python train.py --rope_base=19400.0 --bias="qkv" --lr_head=0.00532 --schedule="wsd" --doc_mask=true
MLP neurons of a small language model. Each row is named by its layer, matrix (gate and up: input weights; down: output weights) and neuron, and shows model dimensions 0-223. Each number is 500 + 25 x the weight over its row's rms, rounded and kept within 0 to 999. Numbers have three digits each. A neuron's up and down rows have the sign that makes its largest values positive.
After each neuron's rows, "fires after" lists the tokens most often just before its 100 highest values on Wikipedia text that the model never trained on; "fires before" lists the tokens most often just after its 100 highest values on Wikipedia text that the model never trained on. A number after a token or word is its count.

L12.gate158:533504455487518514534524500462502445488500534466549528525540503470525523506473502508563505497446504504508476473468481487508514517544519518481485529532558493516487491511513477503511456499495511536494525482468482470516496450508478492505508494476505490451506499545472526480488501473510510505526487511499533476530518453497516483437534489508517513527492500510537473505479492497519466468512495494484481490503502463486458492512473499542503514503467496503529516524501449544534485495514461543510442506545472520530504483495512493515471476494486491492491527521513463521474507476503483524544481551522501468500472521529452514491453517491520458494492497465491455502516543543522497528549
L12.up158:541437482486501472446507520527481517495514491530472504482510493434518472506479479489446502498464510526522435491482506506502479498504528570524493486472447516493504510476510487488503507530501460496510506576497511483457491488508519503467491533488517498486537511474497504521474537540495507543503506498497503477525515515460501457490480536485489504499511509521470537514539524466500513503486525495481466524517539521526512509519499526531507527495497541515494502455480519503494490507498541531521548535511495438468533506433462485501505505513469511478483523515491523516458477450497502492509495500507496454467483521499525534481479458567498540503503508464503472465486505498497537507510
L12.down158:524483516486557462515517450498473476470482521477511481480523466492515508495487502456523511520517483531484449508507514437451511518496480477531476536491507528484486488515463476515498464448496489490493483432488517474514492505481498480509532489493473482497533484491466527498485496507540504492513506530505470483510504467466469568527519501461527480536499480482484503496469506523514483458499516510489503524507468505516466508519521596466486458480484468476504509507486516537492476463487490532486492500488497553467540491548491505504515533513537507506536469514533482517554488509476518496495489494484468437482515470468464514515536523455487496523507500530498534530472478511503494527493
fires after: "|" 54, "|---|---|---|---|---|---|---|" 5, "|---|---|---|---|---|---|" 4, "|---|---|---|---|" 4
fires before: "| " 44, "|---|---|---|---|---|---|" 10, "\n" 10, "|---|---|---|---" 8, "|---|---|---|---|---|---|---|" 4

L7.gate529:528496524500512503506464484509495523494511557469523528469507500551500549510546477460535536529496464457505486521500498467545505508487502474503485498503457476490445484496521502500450486473482472489467502482538476495455494494510484503489551495479482528479472502498484530482478510461501507486482478541482461479511494508488520464471453456528523528511504504440513514499508554494507500531494523468504504542531487492483514484507504509461518507497507529568484487507486452523527509508497492578520520453479477477512538501489479517462474500539522555512497488461494518511510459480478483512474505511474491499507472457488493495429529506528481521507477496450508482477511476513507507512517
L7.up529:508537512460479500529532486488523482487525489512507505516529495513512499506494509532471468467479502497487478516474530467482501503414501537512535457477497518508503483480544481499501510484512527522489533493494554489502527479495442485478528504520546508494507447535483503516496515482529479545456499527492509519514485541529490482505521534496482516482522484548473450470505516533473486470475531468494444502469513465511496482530522522482515517536484483484527462536485528518516497514505482523457512469527471523472482517505512509501515456493483553541532503441461482499503522547497543500504510533488529529480527522524446542512465510491525489487493536500525496492528513535480480464530
L7.down529:489476487525523512488551516495483473511495520493445532504511520507484507470478520493516509487505471518508508484464494496461519506533479428542512471488504472511534521521452512480489481464492560523516506506459512504520468471564514477479491515462536490536524450480539482512528484493502496472530500483505507471512505477507536486512504507514467513473504506523517477454518526543539428520526449512504497473479516532477506488538493509482478526493504524501500472496528535511465556466467481534500502487509494497518524510488479501471518498502494489505506483468474483461497485469479580531520467490486487461498543499522541513508479527456539485504490561515529505474503509516515471492468
fires after: "| " 46, "(" 16, "; " 4
fires before: "| " 43, "est" 4, "199" 4

L5.gate332:470490502529472524506453460488511448550528506487528493550477491496473468473529486552451515502548517479502514473499498504498496472526495505500504486524520519454503497462490477508468496494486498491520471503506493498455489516464496495541498503497484538511499514495513495483464544501491509517516482462531492427519495497470518482512508526508466481506543492465504478497487508524507487514458465519518484477511479462478517536490503478507503453496520519497486527542507532533492501506508505505449519443492502502504488514510488489450548526475479518485496462442533500542538511520443484562489522485512494513462499498499509478442457491519494486437496522538510468522526517514506446537496
L5.up332:512543548476523506523485507534469516481498498502501519452495515487489554477488508491470490510486486517500532568492534490495521512519509480503526542490551511508511483490530503485503546472546523506539495544530487523487459483522532497522506490492472541480488509525479436518496497528513522505491499496504484510445478514440476487478469511476461519518506529531487464489563508498486576503522513503503472502481510506521474514515458451462532507498497516450510494502472536479514496507493417489494498526516481511484497480489480551463472493553528526472507497460480500517468540519487484495546521523519510494491489496479473520521496469504495493497514523475508550511504528525513490458505
L5.down332:481505468487493515486491471485452504505478483467502462491505501483481493509544500496525492509489481518482482486492517493499478507457481504486472523482469507497505520526449492523531517526473496500485476477486550436501530440602484511471526495540485450489497470455527551508524537488502488478494476513525517543476501472475490497481525522544496481488528527507501533488521501540482507483538481469516481505498474508534516492545501520480508508523510502530533500503503500513527503471487520532505490494496517455449505474462530501515461452509465479521488522500483545475498533498479510539506493464501515503497479494481482512539489519540471562553481532535527471522460517534505471494531
fires after: "| " 42, "ali" 4, "di" 4
fires before: "| " 45, "|" 8

L12.gate404:527521511519466497499464507494481479481488500491493506508496488534521502485473499541468487501451553514519543499539507479532529532489457530485508444477465491527475529537477486485446471545481477513510431486512452516482472492522519506497470425492479507524470526529472468514515504535501530491500443485477496514508502487513503491501457494469477494492499562531540469523520521529515508532471508528482507493526479516472507501489497509527544500490517541495496481498493502477497487517494521529510461518505495502491506513491513499531501472496507527552515505529524503479562500484484501522516502485474524488456487487477512490486505476500469496506442543511559510432467513502523510566505
L12.up404:504536470515502518528497480514520483477493493489476478495498449550493487496528565512474458457474525507510498483505478529507513565509482510515535465454493499527490523523499460511484481510476486500524446481507477514494497502532475489519499501540488490501513451545460472537500526510458545519476459500487483472482482513496494526517521521451482479483495528500504469473510500501467522530492533517492522483515503493488506505497470505525546525465527498507466462481518505464519477513487469519528539471565477488515529506498518582535504482478496530507505496507480523510550501490483500537530538535480551496490519504498476507469497517489571505499477520500494488425526500494531503521482
L12.down404:528497528477500479479496474493522504487472480478465496495532512432520444484565486495499508490471470475478476513498479506485538504491524538518479454519500500470535469478495508515507522542510483516497509506501567500523494525446538484484517532492543518499540502521445499535471459442477508497492468510480531508501514531491521492511503471518524533510487549519491506460484509470471481525524487486470558464497504503529507525472501520522522486463472491547548539575491523478539536516506534515449559497526526539542547511496501499509508457483513456505500519519480482503524496515488510486517512541478504524503511510508483505490512492494500519501522502485501512522523490505486493462498
fires after: "| " 51, "|" 8
fires before: "| " 61

L3.gate111:472522513518520511474470496533461462536532521473491515449545482461476511504484538475514496471495487535497477496534539488471470485471471492486488536497451506456487451500468499478471546511477531462496476480509519517483512523477492485501547488473526507546499524483517508493521503542561507505508507483475458473487506501490464520473502511474512543466500514452477512493513503521531547494494524505490489468522468528498487477510511496503491519563472544533485545476517477551518524493477518524462465496534507511491530497480481453553512485485489502518525486507502502454499525461501495499490507510477475519507516481517493442431528476490485484516494485546481505471485512502536500502541
L3.up111:492546552546530502445531501504469510501494476483520479485522517497534500478475497490483507532574463515456506507505494488545516504559509532481512517521489521483458461495484478452522522476468481497525494523519518515530458490478492501509528507538508499475489534456492487456516501542484456549516486517500475445506471472534485527478483493511481536500491464482499553550492532501498490542482517482452488501542518500500488541530495544520476479528486527499507479547516510507515485549449465500489488520487482477501516499520498501496528485453521488498486503515510486519513496500536493496496484510483539474470507460543499489513464512503508477499528481525518477510463553511474532541516
L3.down111:472474525486494499491482523465446483502517521516486533484523496504492512526491459505501474512489489519531489518479489460487506482500490476524490500524466473502492515514480511524483489531490531496478522492495493517491470509579468497469514519516529530502514484491496487466468468475505495488515490491512511474476536500488316524517511530473474500468520518518472491488473514475521490494502556495486507512466472523489496492509482493509536511500500543502508507500484495530527519544468506534472494505502530526515522504499494488554491497496487489493484486506506464490506506466503473465508547526437492482504509461520491489468508510486511534507472520556502509466506495481535537518489
fires after: "|" 66, ")" 9, "." 4
fires before: "| " 65, "- " 32

L11.gate125:504484508569530473528489481473477498483537492543483492499517499521500495484495474545512521484512446525490491489528499513519492547511490490486475434530498542550489507490482515490491473478514478512476472510484514493503503454501490472549507494481505479495504539477495502497531501502511513481554489500472515473500534474485522540473496452512506479511528542479569516482489497485515486478473457514469520508498460476478503526536464503527504520478511494481493472535500513536563508487497526515481462518472481478538521534542478465489496536488474504488521514534518513537557510529532498558500498475500508467478464479503550528498534528521533519511503484496533474505519536574485497496484
L11.up125:504517484479468486510515542526493439477476544488494523522522452489499510521506502463525508482505484503539522501491470512487537524536480493484490472506497480527517522465479494493448526547529499496491483523503515491503474490529500559513497498514537477522511496480486500515421527524487543514530497512463482477505463529494485513505524523492483516542562526469530515503484478496513507441495504490502501471488532499470492515513485541505527541487548498525490512514539482542531475458492527538504503501527518455536525516524537509504547550478504500479499479501565494533516459529486508518493550503515523480488510540507467521473520551516532500518512476497501463464495491499502550513473
L11.down125:500499510497497529548531528486516507494521535494478515475553497499484445482481496521476538468494473490483481519515494460544499496566444513512497463490488509493500499496497518531515510509525494515503469504524504497521540496512498466479496505466510484506516494490473460513543485492517490494528521515515489507495529490525370515465506503475513508508483531502543508521490437486508519518523489457518520475478523507484481493515467502511526511512471552472493483543504476482520496478464510469521465542464468504477537483489532427496546548482487511506517498473502528502483491474483498514429486505485466488495530478501502536509490453514515527495506504509509471485503505501443504520514
fires after: "|" 46, ")" 8, "e" 4
fires before: "===" 18, "==" 17, "=== " 13, "= " 7, "== " 6, "- " 4

L12.gate183:478541526482516528526498525496427513490522490544514538502537477512516518530478469465477476497549509518511474512436508466517541467543514515487497502504471478521485466493498519487474483514503479500468517493526485507473460486509520514504510490497482526466498501495524461465472516483519508506496478507475502458527526489472492490446502484452526483473549510473518522499483505511522516466497514532470494507491483526500484510500482478543538520524508534474531472546510506531548504545450492524529489479496490514521504521483507460497465549470508458519503497498503544512484509480487489497469506507443502475515487559503521517449524513466480437530470487510501505485554532522519498541530
L12.up183:548492490466489522434509532496507479485520499488526511545524515447484450504528494490503502495517490487474485510497504489514495498560509497469468470497469522488513498481517516525537516492514457514474503493535526498509439489474572530547495516545506528525488530523486516489525499516505500452483513483494522499517531566422493516496524497496538509494517515473466493436491525487478499491517460488481483532543516528509479474507486499514482516466499506482472505475499504524538496517478509530481440498514486484542558508522488490466469450522523487458478485482515509517474503495540505533488501487494563454513518502530475541485515469496494506511507488486459473502514512499490492466499
L12.down183:443487555524468475544550457486488480466460439493517475469499487499478494497540501510528520497470519518520517540484503524489520491489512497456484487507511537530459479499471516505499463540499504512530518499465512482506528519489501515469530529479532430525528462514479524513540496475487478487514484509488456497521500491486473495494467483514485486479506504489492482520502452530494492508533491489476534522484508495493478511495521476509511545478453473488470534503512533540480503495516431518532505494485482477532511479527440485488544512494470523459510510545504505530517497510495473477516561493501540494519493529515535546505523477484467467493522490494484521450475488485446485478472
fires after: "|" 71, "| " 13
fires before: "| " 62, "|" 9, "|---|---|---|---" 8, "|---|---|---|---|---|---|---|" 4

L6.gate191:492488524511477501499480527528453500517534526535485496501495498491507485483507511504514540546487541488468528468521531477514537460503451487529520489498513547516508530542451452524529478523508457492509547494517482475535477515497502453477475532535502553491531509487505529508538521470518515481485507522524540491505502460501528526496495510488496546478546487486517498488451509509550475495530496551501481521496527505504478468509517463489498510501494527506474482516483541522494499508440463526540501466464457463527525510513460517466527489492523503493561456456516480520531520491497524525495481494479488536491519493521449478444511478503491507495507491506498508466518546496461504529522
L6.up191:471465478506531509475463512486487526519585494509460494491492492522496522449502492495523478466473478511503535482557532532543571476494500479538519496531509529481531492509481465479519473501511512495534485480461520489468517507530458469498489529535547527465505488503510507478525493522511531494515547520489496463487513480483478504501479506499472524470539455501510481478515466487516521504486528543497489555532507471521483483454493517501546516535477514518466485514485503495492525506484442512519458470487470498503517526531482546494467522460486504519527438492486527519462537513529536508492504496504518501499497530493488460459529488455506518509527470500484491473522472518501517519472
L6.down191:462525519506443523512493467510524500484507510488484513455507495498493483539574497519464515514512457496472505478529519486507510507480524460519526542487486498481502548516541534516490507495505539492495513523490516494502473506532471522489476472474513533472488521477465496489492487492484518551512519503498524478498531471479369512478531510472479503485456520512496524519507476491512527499490491502489520504508543456450493536522450535493495533489506480491497515496486468546499522502498505481487483522515540487466487510490510515535488478510468497482482550462478491484507503498484455557517509453470494496449491505546486506504484517506463521462470522521512523511471509484499532495546
fires after: "| " 76, "/ " 9, "–" 6, "; " 5
fires before: "| " 71, "/ " 9, "April " 4, "|" 4

L12.gate308:495485504510512533464517542538475431493515532479499509498496459495524485479466497515512537513504556452512485485532560483505555516490501517482524483473502517564497472522504485486490523492473520552541453444464484505430521507504509479502511522467481512452510502476485506510520492537486507522484484546499539533540509535529528489516517484493528464516503495518526483553553496486501447515546496494455494482490483521473505531517545506458500543520490492541502462493485478525510501528508523513516471516473487497470522550517508511477514550521532500500464485517501490471527515501511501507521504537503518511470506505498536475486501479486507510489495496529466474469489522540493510481492
L12.up308:534496518482468488490532531487476467473499513493541470514529501467476480471490487528472493476545531513464514520461514513526477530505509484485484499478496494511481500489509524517517464474516526445522479506536431533500498488495477526479485465477492503499497476482497472467576485538491464499484473488482514451517499499495487482488511484500453502511529553476490478496523516537478504511470571523478476466572533525498480528513498501474472480460508539466512523524497522510464512468495531496475523490551520486481482533503508476522497518482473510517515501483533493467535484478463485495477499487438469477498484482540513471485519502496504534523448536534449498507494511501511463525519
L12.down308:453499496517563473504511483461480472505462523495543503478506482478485508541507485496510502498502472444485516543520488510501500478499465512499510493514483483523504528524477487506496518505517458436507525464504515514476578493498506513467487464487516475519507486518483509448460512500483467498528534531506522486482471458539549498519488474496476525488498492480491520513477520557498475515493489533522463478468563541506502506480491480463515554519549498488485494489554506448464552504524531510494522483528505489505515507483443536493486514487496511487501478490467486499491544477508542504487508476480506496523465505523528518480495474467451517484515481438507479493490519480515536498546
fires after: "|" 39, "H" 5, "- " 5, "Cinem" 4
fires before: "| " 39, "in" 9, "ography" 4, "= " 4

L9.gate205:483534492456540494488452463512502520499469501475502476484490492501496462491507490487522522505492504448478501489483517526525519529488523506496478494520506515502491468523516520514520487445470479478524477493531522512505476514486466481523493512492515535453466495473494515508488493508494449476500532517514486524490534519512544539487521533548509507477543524512487508552520527529504453477504478453529500495546515490482520554515535543472512539481520485487500498494450536491463494497500517561496466532460530456498501533495476490479514499512509510523476509518498508499477552526493480500565499499533492530481537470528492537499466467568459476496498496468518485528488521495518505546562
L9.up205:522498488461479495455470569537488519495490503550483475451519525500429477520478513458512489488492463498498510467509542488540496551451469550498495523500466512476492439492481504539479514488539532472526458523507479481457506487497512484517495505508512485485470511524466488507503498528496455460481478446517525484481517493476515545489516495474505496494456522502487528494487504534434503472513490475492455543492522476466523459502502498491555485497498492455481491525488524478484499503513477465489472509537508502492541494510524504499485526479503508503496485482475506467467511471492472526469490522534506506530544467499504474529493506533521477489531551469505513466489508530487462510486
L9.down205:540508531507529508538505498484479524510486454485514510524479498494495560468495477522442500490537509495529492511466499507571527445483458523483471524489519495449519531497525488498492503515449510476494505535498527492526495479479486513509500512501488474464567500490512504494492497482501505538501519528500498473505523487467524499516505465448469477505513525474510505483538495505498548486465523491498499478473493503506496523506530473538491503463508478519525502536505536494452491491491544537508495465441484504466492456503519509517491480448502487489551514484500486522487496511538536453520465511527481514463473514512450512458558499481501512544499463485481552511472506512532514557492
fires after: "| " 53, "St" 5, "the " 5
fires before: "| " 47, "|" 6

L9.gate92:523498506477537511514479497509475518505496486473496501504488447520471494531474493567508503507503507501467526497506529493508486464506525493476530545443498507524466523496456478480485470466509528459478467531518490521482482507592521500528531489529484499520487496463521477522451498519488496487454517523544529495492520497425483492476531509530496523531482493523506544515527514495506538470510493513473528497530487471499482486516485467461498481506496474519456471528503523513540512492491462486496462493515484490520532483498538508499511533542529527533499514473517505479541499512494509554513529523545486502516486486555472517517467488486483505466486488536518472508455519466533515530555
L9.up92:537522480479518437475426515543513507515511530505516541489470500497494479501505502456493444541496482500503486510473499489478520517517490540545506500464508550534503526538504486506515507549543484486497541514532505504525523474464529502496520503471488526479501533555484478477483482480506449447489534503506537471515453534512511471499502572516495518482496475440483474473480495497502471520501516511540521539515505474512508525487470469510501481474497546510503491515471532512503494485491485478536480463488483507489536490489508520513525535505536490481500436504533457492474530518537535487500488516473461529514471513467516515502488499508501493450485510509478522526490456482476472491493
L9.down92:499488504492475546527548516462474459496524492495509493510485492530457529528473519536487540481504526536473517482511487503516476487492521453482472485508471485457505504472503510529518492460476540520474446485495502468519479492583501491504468496525488497481468482446511505500500503524467510538452490541545482523521545490481422505508484466513488466524484516509507516499507499514529578477500488493510506471504469504501489503510471524464515512489509481514477508495537451496540519487493482523512520493501520480496479477505511512469481484484488469530487549520441505496549484492459474596521499506501500494508544500522476498501512502474517490529534533501500470483515502506515518495521
fires after: "| " 65, ", " 5
fires before: "| " 73, "hold " 9

L3.gate439:493490501495513479467484500488522484498452489538482506522525503509545543472477501516513498512519507494484470470463528519502502494506502519469506488513498468492462538492529496504504468504494502473449468461524482506458467444510497488504570460515524520472428479506517529508473465430511485501517494499505508501525507490525480507470488518475481531471481510486522563497520512514500515453504543512506502528475502452491531511534505538529489542526454496469495511524534505537529458480503520479507487492501491498472478491499491495495546497528484535498513572472526517459510511458501483520456534543537509507465495482516458477506493488502464499500521517532494471542447496495498537482524
L3.up439:477541524478481517540467512470498469477491487544471494438534548544502502499492470507476493477518509460564537503494512474491477541546540505483435511498504533507501500456535501544512475503468497509553538518489523503474485482527464465494478503508495499470512486520459498462507517483515494503495503533444546467520489466493484461490516524481482515473471493484485500498479524505510467496517526510488501552486477483527459523548498544501495511500498522501544498505487482545481464501492481438537505462527472508497478486487512510505560491463536500488490550530526473463509477465480469514519499499507493492537515475528502523510504494490491529491526551504508490525524496514483523519502
L3.down439:482545507496504513474528487479493456497468503490510494483506488494499520491500520493495493495509524501511490500470488501477523476479494506486480485468498489517465504485495500520469510493516503519488523503504512490477490505560510501524505475510489441524515502472460483517464470495502510510510516508504491456532487503518269472497491486507512509458494506457481525541502504504472495507516529471500508515535494490503493460509490468491489489482500518496505513497501512474507485461505519493468494508467512480464475485513510503500547503509495547524498477524472495495522526505488508477507517468479466536512489496536470504481481498497499480508487476523497487478489449476503480501496
fires after: "." 85
fires before: "==" 17, "== " 9, "In " 8, "On " 7, "The " 6, "===" 5

L6.gate173:537532523506496497488535544516484521486529538485478487502506487510527506478506488496499514515477456497471544466479523504488508465522494521512490494522545502516492509490502524475479504515509486552458525535532483529511510535489507490511507496456501504432534504437488495449503480523483515531500491481463492556487517524441505494528511486502533512505522532500491528526505542462507467501483496511468496511505516541496509493518488503489499522520496534516490498555512469568453482525465529558492484536518509503495516507551537518478525508460521489511500521500539478482514476499498480524499532463568490464440482491451520490502517518506476477501450506509506460453506508475536508468510
L6.up173:576544556511517509492473506521534520493474503453496476530496521510521534474483489484481494528479507566509503468488476512485491518494477547482503504512526535512534522504531502456525483534502510484439481490521457485495532517502506509475522496503506480474498483503502512484538476505488514521496473468520471504480482551462465456516497503501523470515495487504516512464519514481459482514466490518564527539507527522544542493505462499507525512554461486479481506553511500500508497474480499519505513496503548522484529488496469489486484480442505493524540491501442519507475495518500506497517481476508524528477477497452456476546483527481523445462500479494478472556508488496473500513484
L6.down173:510493505506513474523473488497488514505483498524475529483520474505478518540520486507532488470511484478521537485446532475486514552530484486478499482485451506492498526491491497495471531532528488443472521562513509521498473527469523483496533545507497456490463494515520550511536507517533469550516509460496468495522498492552485487483472472471519508523484526487498515515508500471466497483462460507488496490456517469536478512538471495524460474525483470467511493536484533518560501522477529510479521515473481508500469474509490489496475504488480446451516469449464534474473502531474508491507503501513490504537498443485516533506487490509470489529521518515524515497519496428520453487536
fires after: "| " 38, "; " 12, "N " 5, "and " 5, "(" 4
fires before: "." 23, "," 20, "st " 5, "16" 5

L5.gate84:498534535465507494491482509481461448481493517494516473465538517509539509485498515514474528477432481474502477452485524460499527461488458464478461482521510477544485467493488495495536516472463508521510431494512492532484498472526485484517504522521477467484494505486465524497498492484526463484510475515507539464535521514510490481463469486495489511497502522478544538515479492545520510522502547506495449513467484465518465516464470452514503479505522517499508525514471475501528522510498516489483455488536476509531487514497453500493517510500494530496572548542526495474530492481495515520542541496486528464468495499536513526476523535489454492555469515486490484480474512472502504491503
L5.up84:549514429530475489520478517512513495493516528495484520515467518502542532475493500490487524523502471532435466474525532498471532511474483566526498488521484491528489504450528487498501472499516456509492475505492505528490513508514506487508523488527494496499487487495489519466505525547487535489490492493491588478503502478517485542498499490510487512558491464481508493483502546480450512501507500511491529536516467512517490505537516442492486506498517475531428511480472545517510492495474507450476457501522469522473510519467541467463500463514498488514530471450519510492489516520456461491538539497492516493513494495492505461496497546507510514504519476495482521488455527446534494513505
L5.down84:491516515488522498523532521520472421494506512491483480462492481508510515433537530522518531519512485498482465492485509486508467478498465502500480451521510495560491529526494540508458478468485504528517482555535494537517489457538481490512515467537491498505496483489487500491496487529523459529520459546503485468542482476505535491472485486484489501510495477469530522512520494526551497507488534499444556529509511519508448552509515494512478514497528500487482503528505502481510480492512489507539457497533510502510523517463464512498509521502492539499544491525521439470529472546529493492523526469482535495521506529524493515459503484532491447482471504479519483486504519519488504566508
fires after: "|" 55, ")" 6, ";" 6
fires before: "= " 17, "===" 14, "==" 11, "=== " 10, "| " 7

L8.gate35:534486486490503526480489533497460485498502471506528503486484502511533487503489493480473517487468486498487431531507553518525473422541516513506495485513529499507496493477520494461486459436531499542487465524489534489524502538505483495502508495534464479488486511443477510496519491489463517514482491483530459507512525521491515501528499498492536513492477510504510523497488515445513462473530471507498503550479516485437500442532498485444483513456494519532469472487481526514477524543492496539455473483472479477519499497503555467502538493467499492505516455497493512454519449466513532475502549485529527514475507474481495486465478497480491477466505493458504504478500498460485469488494
L8.up35:467495450511555494479502490516487450477484498542509526541482513451525505543477477495481508532495494515485503515469469536534449505545508518461504508511510499541487486475491496496493484472501554535459494565506501519496552493484537496517541519511431493459535563519503522495505506496474484496497544495505496506498514493504501503502476489470514474486477528446497502465486508512506457492495494512552518523449503497521504497496492525485528493490522491478511479482509502519495511534521477458492469501528544462503508529478503465485474493523470462512509471500461527514492504503495473491520533507452506508530484474517542510483478497527487450472469538457455515496481487435510460495486
L8.down35:558502487475501502517467496549512528509497485508548500511481522545469481505511491511503509461572493517532516488499482462472495530515460501508533509477472494496498497524557493508529501498495468467501489484464497537522501537487473507487518473494546491532491473476512537511489517498507499485527529488509482543482479497523428492473483514523527478470513482479489456488478548532490488507496506539514490528506510490490508438552507527512487526536516516507478519521518515478507495516477490504532490485543505454512494483481451526491495531525484545515530476479465576487504533463485510462501522472475471510507471455519499516553547519477494523525526508528506492549517474484466522525478
fires after: "| " 23, "; " 18, "-" 5, "−" 5, "+" 4
fires before: "." 25, "; " 15, ":" 6, "-" 5, "°" 4

L11.gate409:496451518492502548494496433514528531520466489515465525436529461496544539503446487497496496498489486460489499497515503516508474517502473495488502487531489496466462442494483547492467522485474506480551523523502540526495498530496530496492477499525532501446471515495529516484528497508524513502495517507485464505476505522542510491524488480484541500465534460526519493493510491485546501540504505513471485468496515533443522468498460541511482495489521442545503491506486518508494511549499488526491526513481514506476506505472518507515524456501509487514473499516499495487514461481496503508473482513490439533506428537495481475476451494489524488570492544497497505511491511462486536489521
L11.up409:507492454534494461479518514499490501510523479511507533460532492492515471448469499505492495467517452490496528503437515480506483504457447530479472511498482515503522531499480499515545481499482512501522469542476506541433501515509494441477478498514492494471475522499533472495486527520534532479494477472516480480500454496504507454456480485500490494508511498469510464448460512520518501493480512528523522504483513497519495519473488502484513475468496489541497459490464495530491549516480485520489544486455524512483498544472503502488523460538484537494474503483460482483482535481474439491534469525504487505496512513517474482431467519507494489519467507493482539547469511503471503440529
L11.down409:515516502453503537492466538519533448489539476492496457491489535481507518528536501511501473480473497525509490473425481573504500473489495481539518483508467473488491487515500487473465524501475533513525496483440455508454510471508451527517493459515539497498511478552481492489457499510459451474461520505491528462518494505503495552519503501512501518527517496485461484489512521448487458445512462524501472510489466453484496548496476470527517492524513500495486545533502520515489458493524498487499513545516463469516503532518524500503496526463490476541513508509506514498454456485506503510512519488516511502487503496521478486486463524508501483461519505502509498514503458491452521465512
fires after: "\n" 31, ")" 17, "%" 5, ";" 5
fires before: "- " 38, "• " 16